From a checkpoint of a small transformer trained on Wikipedia.
Size: 9 layers, width 512, 4 heads of 128, MLP 1344 SwiGLU, 44.8M parameters.
Architecture: RMSNorm before each block, rotary positions, no biases in attention or MLP, untied embeddings.
Training: a variant of Muon for these matrices, 2005M tokens.
MLP neurons of a small language model. Each row is named by its layer, matrix (down: output weights) and neuron, and shows model dimensions 0-169. Each number is 500 + 40 x the weight over its row's rms, rounded and kept within 0 to 999. Numbers have three digits each. A neuron's up and down rows have the sign that makes its largest values positive.
A block is one neuron, or neurons of one layer that tend to fire together. After each block is what it responds to, as a language model described it from the Wikipedia text at the highest values.

L5.down11:467523498505431522481456555562513513494548503492436515527456506502466443453505461526529488401513382517531434518502483557523445479493520531444504495493480480521542437446491500449505516511492571470454513516544439508491502484506440461488527578529534533525464497504569521535423446498499495495507544503508470548511530526479518461505511544565527499521535484506501460498543539514441458538538529467512491503463409439500473398413517518522438443539511549526498545465487491524511440566488533465496521531526513487452501482
L5.down446:537512436541490486535523551431516449453447503616513464507481614456452490488467470501525465401574472519529526479550504607494558588490539630498592547529493457482534552568507493529487512473529517505478593585510487551524481430452427520517530479544463502509483461466534548574450469484509525516478481473497520434597512464445447536546541538430435466495516515545484509475474538467416474490536509531480507461466478478520501445500491538490505469580501519460573537491447473454468470516587493465494498508398589533452535481
L5.down592:471493470512523519568551487532483458476474572541541553503455467501542574531458530507438437539496576522561540540432562487482468524487432488490414529455531501519460538542503496546554499533533491540472534484446517488525542501477508451538489480541480456496456521462491491492423519462446544468442493384500517493512564407429512540527400462437477482471538521492469481544511488444434437433529501485512463515492511486513494448468563479530509479432524546500454599465530463518422518492463504474523469485478496556452476519
L5.down676:475515431459462420512524497481432522525495437555494421478497521582511370488534517543536494447501531478489535476571500476431508431505479557538444504470520475495525528562454534464462525567452513533518495466462477535505431503518493562538480505517540514504495510477479477470536496577494521541476506535516527472558519501538551469545440584428456492564529536473540539522478559466478385466457619488482577512563597526548532483520441560505512485487474483630527445564563416488496511439494488530553482551548460550463493485
L5.down937:491527495516473475554455518494500505511483513558474422510542454394490487448507565490505449560452497521492495515493474484410491537545552510464476538566535449478441569475494491489427574497464495487444512508498539529503478537547497444514498556626539481406518549479506529504525530503519468558487485482503497536479525562457514534560620527474424478496456501541555488512517526453477482499553520462570445472517460448515516479535476502448504514483487482511544500485486448486604482503534530490467520527481506459550528546
L5.down1210:497479456506490520614439499478598567409475536498490488546532498504434534400448479510543457381494409469524541515580511514544482435487548479478540478491561485496521473524508562505504441524540480507499601464530452530604453507557538510507477483504543541465541427425490514510503494474536500485582443529501442516524514479446460504534478476506520505508509509516483466504519507463469429523529537537427551447435509475509503526488470513511534562544460472476487449493483519499449481489466509476455507552472489526498554460
L5.down1250:516534441461483415482516488531516508515552450502479479504489475479438442500550590469502480458560547482587508507464463495538504503445479541471484523533465519544454423398434491456438482500468512532471477461429485516503533482546388546511522533488528552540530467512560564533498485548454559565473554472552524522541493468580559479549510548519532463560465418463511465479442535500507472543518536502483482499458465543532455468423515448424558514489481453525518478547459525511482488507514463521506456548468521548539487466
L5.down1263:436521461548418503486508513538553559467461472523406428551508495534522545512468568479483482381537495518594432523520480509504541457486498561511501591497510430541463498511533500465453491498528520484446520465463507530508460482527567452554489516454524516445532471484445565565451487517479527530525459488516523563495578489519554491555410458468532541546482512513522536533516475519523536499458480507450491466485483534527424466481492531513528498559519426504448472472404458508458496505546502555502533482525501536496418527
Responds to: Year-initial digit 2. The leading "2" of a 21st-century year such as 2021, 2008, 2000 in dates, discographies, lists and date ranges.

L2.down406:566520491444496490457541474579480485524563446467558419513503550510526522475381507516454530563478477504492473527502446514464495471454506508482453540542500476523525458500471568559511506544486450519416494524501478465502529550553501423550507510469551507544571517532527498460471498476449486557483512515481510540484557500438461507568590572477473474495543527569521501385513514524509491537622429506493455513497557524523473456505584470469562511443505481554504491567517490613484522545426475510523528458481507510476540553
L2.down566:575486520461555537502526513463521506507421500450508470480478512437512539504546503611412474508411528464502531523555458552566528494550520454482540448424512483537523457550459552506492526479472499480536620487536457497546397473517536541481540464444503467503484552501499492471458563527487532552539469461530515454518482498417487511515600464474504509487516472434528532493535483522515530546516502554474513455433506493469542517520568486512426483503523542506514547521454573499461624496480482424582509542501468559503481549
L2.down646:458487521481463468551539461521548440446429540461443487439521489514491532553504433457491515527514508556491538527489551562545496482481501482469488519447479474479503512429496522541514481549455495479482512476591518520465498410500497495490519495562529532554501488538523450541522477553527486526516475535554442522435483522493597538510536561482545481469445434495521563491513523387476444451527527480492517432478521583490455497431477494476541497463494522478537525505501482505476500464526407450555626529508491530480507554
L2.down867:480439511536515498531438493496534427411542469540431476549485523514502541530501470561479630579501495525398496483509427517466491505546398492565468496452475565486579454464507448543531519553456432447574489442433500482526515484490551441549480491473472492499473468540488511532413456561545505578501513497517516472499459495472517487453526569443519504561461534482378513506509532535438527504534506508471428542491434531424479471489602440518503503397525532537577544476533505454517517554581463546504527569467513451522476465
Responds to: Connective after numbers. Connectives such as and, or, to, dashes and commas placed right after a number or date, often linking ranges or pairs, e.g. 1960s and, H1 and, 2022 and.

L4.down569:545500548500496457520525488498532441469492488517455464475487522490464556516471481499554497530452485489489545483455491536481544434518529518473485485452468522510571549453489528529547536535488440545493491496497541536547478453460567487547529508508477461516529492564549569455522451532518474508496468551538525474523474524453519419505679519482485548443472498485455487505541506535481557481446558445451445514493490506469505475524521529573452417514496507484476555552544568482500448493558510469522536552543575505416459578
L4.down1225:555531537552496507557501559477463543433562487450455502429499523546529445547536500541580477499474444481527457425529466514410502445533479495491542474528478465501496515458474558527608508499505496433528566459570459519481450469479460524535475516505588528519502489552531536440535457457502516520488463568521506430480516500414491478542637486521497458486440412489524547500454616482530556548583537483503474542530460452516493469562525513513494419548409552465487521450495488538521560517544516553525523544542507499514505500
Responds to: Conjunction joining nouns. The word "and" (sometimes "&") right after a noun or name, linking two coordinated items: Frederik IX and Queen Ingrid, World Bank and IMF.

L5.down48:498487474500461451496422485517450466511441585503537491513544509562522413514507498515473431503473547494445485461563526495539499422466532516440532583486460537519427543474546562609504522552509503520547495523465463488517437526536448417584441546492462458516538460466531507537506481554527529542469522502459451472537453522480466493466538531491534480435501442463511521513519531494493493556471476544470477577494496488419464442502475468413542483453462520474518472552471492535493492563491537471555473516473464517522555625
L5.down129:506544398461520530537509515537479477502510483509548532534508520501512541439509515497494539462478429427488505461470422515494464538524576458455561439518525490527427519471452514510421608563528451548512470441513504490475495493466501487527505488473581544515474461535527564494553558530526508465540515478517482472564507474458466576482397483567409523466495466492537448500561537506526562457496509490496552479571450582467472476471575476483501398439580532535550572497505492472472436458511468461485530500449476489500501607
L5.down484:520506454441527491577515506502539429494489568500538441493496611531527536544488557529542502432392518520534546470530520542439487519521508447466437548518453465420507489608478484462490490474543487519460451487408501493540528539483461397497475512443468473541541482473552613531465509530512527536468540516510485535468517524467502572456477460514497498502560499485502462446575550524417512473472459448465483496507484428547433517483487500526502550518544427503547527470505461450502561497520473561513481491455487434453549492
L5.down621:516505490449465443495503554495529467458492544464553500532527539530447518483464480559534495552498479479510469500557455482460565472472511497474539507513501462536608504512565490474486528539475480529413517492467491500551500494490508496530489455565484497430485546500506510483486574528450483472515469493492506509420525537499485482517414499482515480455458479494533553500544456483532527433519527489487537491455520504458533521524459482492434513406512450489534469416558490472477501565515538464476525482552468485455524523
L5.down705:509433569476495476477482536506570542528505517531539499518559514525492482499452502503440496584444493461506513518519484428535499544540513465488483528454492505570483496518449489495476493493552536499491552479470412537548477543504579493511502509468481498514503602481525504430452475394456508498497503506384449544525517503522533547525649466501507465480544509479457485513540474554509491526558487596514548499474524498486496497485444490523500557499516487483488496518469560535457516469513429501434480447573461454501494520
L5.down790:407471462567516558476478422481409503502504567575574427448530533510504454481496521528488508469429517541524530491544541560571463504492577487452465498461503555436521461502540461465538568496549534595510424578526558515507442521507491506492521494518548530522496547417495503539496467491524525531487469481540486503526524517445519421445486482479490466496563457505498504540465509443532535447538553501540471387532494539494510503587541444532461550538493506515476544533551519543441502540544504544541481435516438501541497522
L5.down1115:459514594529542491507480529471487491442534522489446554443504492519529496478430419452464474455511506607473519434456518427539474565509467543555483494530422516449456496463516519495500565429494468494443561491501466455538605451527545531553539442474493528557499502563520535504525520498521518511543550490503474501506508518479447503512583480460518450479506543453506527532454503506472546448501486552473447540430440495488456459481516474506489471497561531513554477539416459525544522478447466503496521512433537482517509501
L5.down1126:488541491529448499549507535419537484396567498393523476487539553500556526491495477496434524524546538496483499459480495481510454548579457416434389480496484503554497531539586468491483517497480429464506534472497497530463486533471432525499484466492553517475570477538508540505555469502477571594429502471476518467434489485527508558494572490506374491575537498555590509498477427544460501520591546533497451434478542525494448390438419461536504525474465503503530511516517485523546453481436526465455572470500535515538528520
Responds to: Past participles in reduced clauses. Past participles, often word-final pieces, opening a modifier right after a noun or comma and usually followed by by/in/as, e.g. owned, designed, published, developed, known.

L4.down117:597511550450462523525499455485465436502527510620516507517486501402481495483554540503524473474418477509522413423476471521451487484473517509518601518545442479505487393487536477518505510590471519479524430446544488527455558548438506468518536514532509475498490484457521457512468546468559442536433523538543480459568530513540539540538556575467518499557539458501516436507529515633545517499595506479509446486495491535544503561461531456507492506524491493515501496504526402520531511468495487445484530486531520466504501495
L4.down1056:472526456497444531484493600563503539527453495590418490464442477534591494523493547560519567506511462563530480551520523502565441473478460484459467454448461427533541451517522498492446489529462476428517515547514523469556562543522446483500508572447544506460546537450403609474488518407460486537498558575509543554588499537494482508526479512522481511551449457488499468549436556575494464567431436586484429494500490472473539479437522523454480536552510558498514505447416519463543428489579531484414475436512532538472506510
Responds to: Year-initial digit 2. The leading 2 of 21st-century years (20xx) after a space, dash or parenthesis, in dates and ranges such as 2009, 2014–2016, (2023).

L4.down319:431438437560514489482512481451536491488483466518515486471438468486561505523590459500580559496470466563512513540533541400490501512492522547546474536509501452461487502480511480491468482522513467556512489435469442407519577478530542478533457487520476485475519439484511481458522469536543494499490540444439433483481455471506562497455456483537512517571593458474504562486542415562534513402466510560504531593551505502561569448504474481459419500472512541467511463553485524503535517444441456551478541529483486504512527514
L4.down710:513542542457504477475490503514515480473543482438544460510494476449449526495524422553475498510528518499444509555529574532542449510499532510549517506542553518506458522487497533502518437497461472539500579593459464506518535580508491490506474564506524570504500443496519412513489496534503503485494492475498479473557481470528486497438433495468431510485533450499489397462586482583504570487499483443524522486503490474515551448535546514612499491539457501469471448433451577558513489550444522525482506490482501489471448490
Responds to: Number-slot spaces. Spaces and tokens just before an upcoming number, chiefly after quantity words ("over 30", "nearly 400", "around 14,000") and in table cells or totals.

L2.down129:424507493487506473468529507389503544521531471488529493480532535530557532495458452515456458498527474490486535478450531553460535571589425500545505540412514450499590476511478470513520483497489541520397519438513507488557498451463438551508504458506462527534464549539539513533491503492490474476487566500556502563462528466469529527610417549494557540522587496471463457525493500500560437548509505501553493537521388511477515474504548487519517525518509529473578506511510517471466436505564453501504507551493519479530531528
L2.down958:465463441501472535528523530571492506422500432511453525547495567489594490529551605615558516515560554507487574501572479482494542505467555484461495543479462421520484535507457532530504579503485512487475488542553483520527505488533483521515512512506544494560533510488535510535463467482549565466474552451504471539505540501524542495504455509494511505460497494432475498520541509457469437479522441545507519457456518471497532511535503495485498476531469484532490533459445466441529461469517509441544471555426561547401458494
L2.down1113:468439497555481473499489514469497492539526533475505561521523589538569499558524450500490500525437531477490506550520466516452516465490537504487458521489514431552503444535567507518430455559448559482648504519506487484542463524475506524539546434476506418513526607521444499481499503497536503531466462504525477534538490559530520530437532498480493486446539583431578510554462554442495425470498488526502490463536543470469512472585471502501502569558473525546473483544525575463441443496476498508428492544442456471528549440
L2.down1222:502443519482509527462558431584547487499455466541469499469537428520444554472466457478457552517531488450450530451489473468518555526497466542474468520497490546548557441522532517531500495578533507508515530501524567469548529408419507506460504511465529479510530523486468464462506501463544467452483486563468491539524495523486483460493480465570506500492524466464479493501399525487492468497534385527507492470487488476474611490458511511592486576478472453461536491461465426508452508543439468572441521557503477471546482437
Responds to: Year-initial digits. The first digit of a number, mostly a four-digit year (2 of 2012) after a space or en dash, in dates, season ranges and coordinates.

L2.down144:523483547527545460519444464525455571500478513525509553543560484468446472504480555460545522482526483466483480484450494460618494513464468516422493491499518517528487417525533469493500574522436440517474538539524503421475498511545458509492462494474472484447507479488524496504426500526528584554520507537452497507567488504502480500381419486457477533420493501423447421490504512537513511422486518454526441480518483547547498480516483472455480437510515524469436536553444481490481474504468468524598472461492521515518483546
L2.down500:460517519499475421454577548438535509531514597486537526548546530476464473507522482479465453484447511510506535538480483471483434493577492456514514458476459503535454515484580563488448481498493449551494471478463526547480472519545465500532427473490473491547525502453524503518477478536556507570469449417436501515484474444523587479518566606505567490493467574435495502496497509518581456505518429498492507446484472443492442436528481534520554575423505461560536565544468441524519443537504446452557522462435511482563537532
L2.down624:511480464467482489511498467469433513505519497551542538555552459494460479508487561499533451462489494503429494487526515535466483564600519534562454470482505466511467527545485532531455461476487487525620496479441486536521572442545466529472456468514510500414531455457475544477547507564452510556519520487500484538447511544487522478424448581499475433433558514516543510485596587598498520507485531442484469509511434503509555516550511477490485443527546524442563584490533438474487532589470481469481493516481526489476511476
L2.down1298:542517484576527475488537423473542478489500490505562508493507490497594455524470524441523513502513495436507508499486515431487573456498627462526526475458478444501483485515520600465473459557553498468512443440438503505496551549514471480565412454506449436483612481469467483474505370504473458559481455413468429477485488466435471519511633478454527531498531468487510510497497403498503461543478456512478445493491451497525536483538463540503459580464482508528457507491493401517549487496550514510531509515472512529492546523
Responds to: Passive participles before agent phrases. Past participles in reduced relatives or passives, usually followed by by/in/to, e.g. made, produced, inflicted, mediated; also suffix pieces ed, ated.

L5.down89:500495499572519530472475476491466488552517511505455530447398481550513504492508477522524494547467516473598471452554567520523567504513496496511494508517490512486512484499485486521435523456471554476501511513570454523521552502449516540489511551545463544469429478496521489501510430521425467486479509490465471517425487494491468502509582427347533460507472449496451515511509438458426490598558500486514560419525445496491502532449465574439538477467483554462464493490546546522515512529451452529525545448516478548507451421
L5.down165:534498492460504475542489552515521477480508537484444430435469549514532553504427511516461482490496486590496449459514492504588537482472515539533433540560583520530492466505566579520516492512510501495510424519531428516550530439505435492574552531556516421543472465546503522535507563585495569547495512516528455511515422430527453465497587569552443505501490504496490473587515501503502490475500509551482497468519484490501504561433462468499497470456552546452500560537500486543502556525467483560519575478463508518514441524
L5.down266:541450586494513445606532488529485506472517488544507498514481502479458538495477508436530545529480460481510514504503529491587476476480502428475525486580484574533411487495575575497474484481472514484514561455515500451539548502537508510472459492493504513489590489537512502518556489552493499521447537478472517468530422479487460533591360462498509475471529477550526482498539497532444523482570505454466480520493512445506451494455506580517522518514501467444440498555549521517536471548461537459491528510455573496488498463
L5.down291:535457425493539532452520494547459473524604480498467468385518501461542437501542538461555515523477480508564488455491487542471561564570522486485498503468522546573482494479515534533503561438502421487489485474492517516510475503577479433485493495488499523497474572534543478534480498541513507488566452522520457479529500525489547470500479526588544436482496498533469487432512535460499506522488505506535529542461560452541473430537509525453452523525471566437542519558477449530509510458524446514502517492464504510475556430
L5.down644:481504416451531433468539524501513498533579442487524492546479478548493496485484533525496475502550427555547451456530583457545562512498491477526497508410460471491527443455512508464467539428559469466493522475581451487551486535461467491527479409521437523525547494489412414435460510514513493535551469495529547514532523471476406512469498444535573455460522504501514465524491358534561589520540508521462488444487510516520479449457439537511470455489488560488550485538419500480479556514490514454504468500483467610527493484
L5.down714:518545524513518550435551439469474534499518543496596438432553530466533445531488493516479471594531534507445546532483469448511557517552468518497576500505479471489496531509539558492494556480457467504445469449539553543509562450465526507506512523515462539522490456532499444486459519486500499533513559498461522536511543491543462491467564469499510508533484530542571553460526479548521530567531487450496552470502492517535545416478487468495489474485484605555443527430563525552578503457453523439559560496542549437519438445
L5.down889:482490524497511572497484527522421527439577525459479487531549564473541476471551538550579495494614474509507501501474496544525487457555502505503472584467443543418492505530533524510477578556530446519552504488463494516523499504474472495551458466510522581480502503507479543553537584447504480535485478483550588524453435483475526419484555535501566478489523495482493538522503439505470506512505471450476444441462545489505455539479526559534530448505517509485570450579453507570600543483499493383559546457475500509505515570
L5.down1163:523499565530459487532501520434515504491486526491459539417512473462551449506563544477524525529514476518464487479491545500529419492454489403482509550415467509524515523472507468515481498499485524534537490517510477552548502498541573522559523486495539443528532476562494494525490550593453485517511504563510479538579432537488407494501697504424507496514478576556493550565516497507516455534522483529499576460527458494517505499522467497514540460467488553500447474451438473503543431580507495509505558491487466511502432467
Responds to: "such" before examples. Mainly fires on "such" in "such as" leading into lists of examples (countries, fields, hit singles), and also on other introducers of names or examples like known (as), named, including, referred (to).

L5.down331:526500489533459539559533565427546511373564509485482437533552427512531508411503456472565455477476492474451547502489563468430454509504488464555531519522550467518503486507502497537486485536493454443605560494454553552506491452444497529399530552450486524509492500544517447523386571548530489553506447566580497535499484473506528488446341510518436445517455499475453550458528465483486495468473499575525462546477476556559568532501515546461465577480428486531473502454536526529469449527523537486565559463501436562450507463
L5.down456:500509477500464477474443498489514518493511474512493511506522484516514496538485526546458545525590483461523533461467500502510454453509510460477478491526492512510489499474459505551512598501527483504507488536499537451499521523490494504516454545424483454496473481474566536534441478560511529540480507519525540483492502529440503471548795489465574483422470471527521512460472548499427425531489409490463486461525504476466567483459435509490523528508510460503498510461514534523500428509512549482457529534508493489455475516
L5.down468:541463394504438508512522560530559456516547537465435471475485517580444526489500460524541463442492466553550464470416438510460462492523488458477449553529490480539429482408474492475457533563532521502482507486516533536439540536496546539551551550521519474444570537557443559476494520487433510466453453537484581508416479482529591456480508525536451437498453493466493501475493509458467480499506549505458562535520435526471545514513591513501553515489480462416547489515480572498543518485510588447459425400456521492469527548
L5.down699:488495491488512440451566497416530495507498566569457530522469543606492475543477461489535415505452445504577569529609516505492526507467476480552449450512470549558505516406480562534445555521532568541541564543496490514480596548499429508503476476479479498561492533477555468459524512526489469497538485509489520501453514501515522576543628402460471462476632525493569516555547502483528441453396473477458499516524459527515547500547480508536509522505475466493455463484454525474456498531536611442480506419471533485535520562
L5.down813:540551436506459585631552488533490482448483449502478462454511510537582509487471506514523505526559462484522511467447510457583409501497544484533513492426472413503517481496502495522522465439426536523541429491454511554500436490519550493489507488555550539496521497464550566447526516555487491471529454521523568515432594505483591486499529534459541438410497518524511476495534426450505522484503533442445494500489518535464560422513502541534502509505556486503428544509524550542550475511442471496463488429533486457551469542
L5.down1017:489471490539446476474630519540506517467545442537537497486481570423559503470463521526502469508467484545493529497514423546460512520541498488505602537484562539470524510510529508441503483522436573481457532483546501583464432536476567534493514419511506518549479454495439480525532466518518507536486522510445442550531460514424516491497623509492455521480468496473454494474512468449447420485495503463530458538573504559488539511472482477558489508503481508408515518480522517558535457428435523542560505547523492462512507467
L5.down1104:460473476502440489462514513525472513471557515480468458470457473498449380463421487462416517490434476420535487484438474493496510480467470461495522541549502513512562498462541504413548480567393453483411533566513547514504385488543458519519588508520552448495503552528509498544543444469470512554459532468478464546500539466486520446469693450566519546535454489520515540555449554465472486500514539519559556497562508530508551510475573467517495488464534446520474565440507508482505510503470441586485582536498422468461473525
L5.down1185:568485545433498530488519491551483530490489448524491515562461414504515548464482501519510522514537568531492468459492546452450414485446514449509463479576513456469461457477556474461483505507413531498467536528429532563541522514503512546529523497498521549520471522445532553511531519473558523601478547479578556492473467561542512512528508467462528506465556573516565514540504520450511444485471520524517508505519506527542572490464527507561438502519530434497548535505492562545441506502481584551554493491575521535478518570
Responds to: Clause-linking conjunctions. Fires on "and" (sometimes but, or, semicolons) joining two verbs or clauses about one subject, e.g. born and raised, owned and operated, restored and opened.

L2.down45:464552439528533447493487521493486418502560527510496489482541499452444502494469595478417525427450512559534478542544482520526492503491498529492568530470501523533541573543469570487514551518456474573481484487498508477459473475501525520468554554461521515517464458572485533459542530545570529518467579390495550482594547547512462568473453505475485501458442492450479434508523502549475554496462518555478464471517450523570549526521508568459521560544425546490475449441500527420464560517544444518524487467483506465537474523
L2.down606:496471543533538542497502428559530487588486521442479446550363553437533471483565508432474555516484496503461461529497517465537456564505480549467458452436575500532522443498466516505516503462505464611526501518472445445491487544496512498550564529533535503511451489490493591496483483501517466480532509503474518497458494510474501444475547448462593525504569541430470475465506499535448587527542524507496500450528473581507472481478503499465526552479433516444494448524480499481526535519547454496532438514480536537417410477
L2.down1125:543522556457606508491540474506404508519508529514459489495533507529518445479497495516530466500579486464529488535551532461569454544439445459535482562517489505451534485499464399540553509438467508493483437461484516491545436526530485472475506556477496474508468450489526503543423461517495400534521604506540602520446550485475445515492496490505461431504473470493515463484471506467496514587456520459544467424503487459492497533527461574494573452558513546465438571506519480536501514507533450452514551477451441542569521483
L2.down1277:545459555446553484503488557493544526536521435460485560501484498468474502536543438499483430518533459547497502525547490506442576538484493570448489526486479454470483491422563499487512560457550587540482490485432509470493472496502490481457529488493536463569523467447498483480395563506537465409488498538546519483506568529508517474487416421440479530504582460571485503497506512522447471487471563523511522556525477481517410460498501560479489515428473571502528499490498521505452470473530510528511482479520508484543498553
Responds to: Naming/word nouns. Nouns like name, word, title, term after "the", usually introducing a name or term to be quoted or glossed, e.g. "the name kōgoishi", "The word wikala"; weaker on other abstract nouns and mid-word pieces.

L4.down209:488439511472465519540436470568461506525499474496509504538590502472529400471454507484494542493451426480505475568515471490524483496559470510507499514475508512468479539467505480483459486542514528511492458491442473454488491546563488484464464493518556533533499484500536543475440464449471453493460425510446459523511477504505530461515524588572537527469465454432490473484499393377561468445551494418428479524482469467472508566522397466479531572496537543491371476583506475509512402520564463481470517432462471527457454480
L4.down402:470497430535394472501497557538535515527466557514504529489452445557510458497467507476537509490495526497492522510522542541508527462487479519474498485523446531517472528538499486412568516528459524544454450518539490521482464549497526558536550417472525524522452493538497508514515461504451560529510500471452467429527513553520547468474389524572535496524536434407476548553499479451470489494522520541473542513458455555512431511519532378481535500515482432520477461491477581462467527417480540610446513490487440514522519523
Responds to: Post-nominal participles/verbs. Verbs, mostly past participles, directly after a noun that they modify as a reduced relative clause, e.g. artifacts recovered, lands held, music played.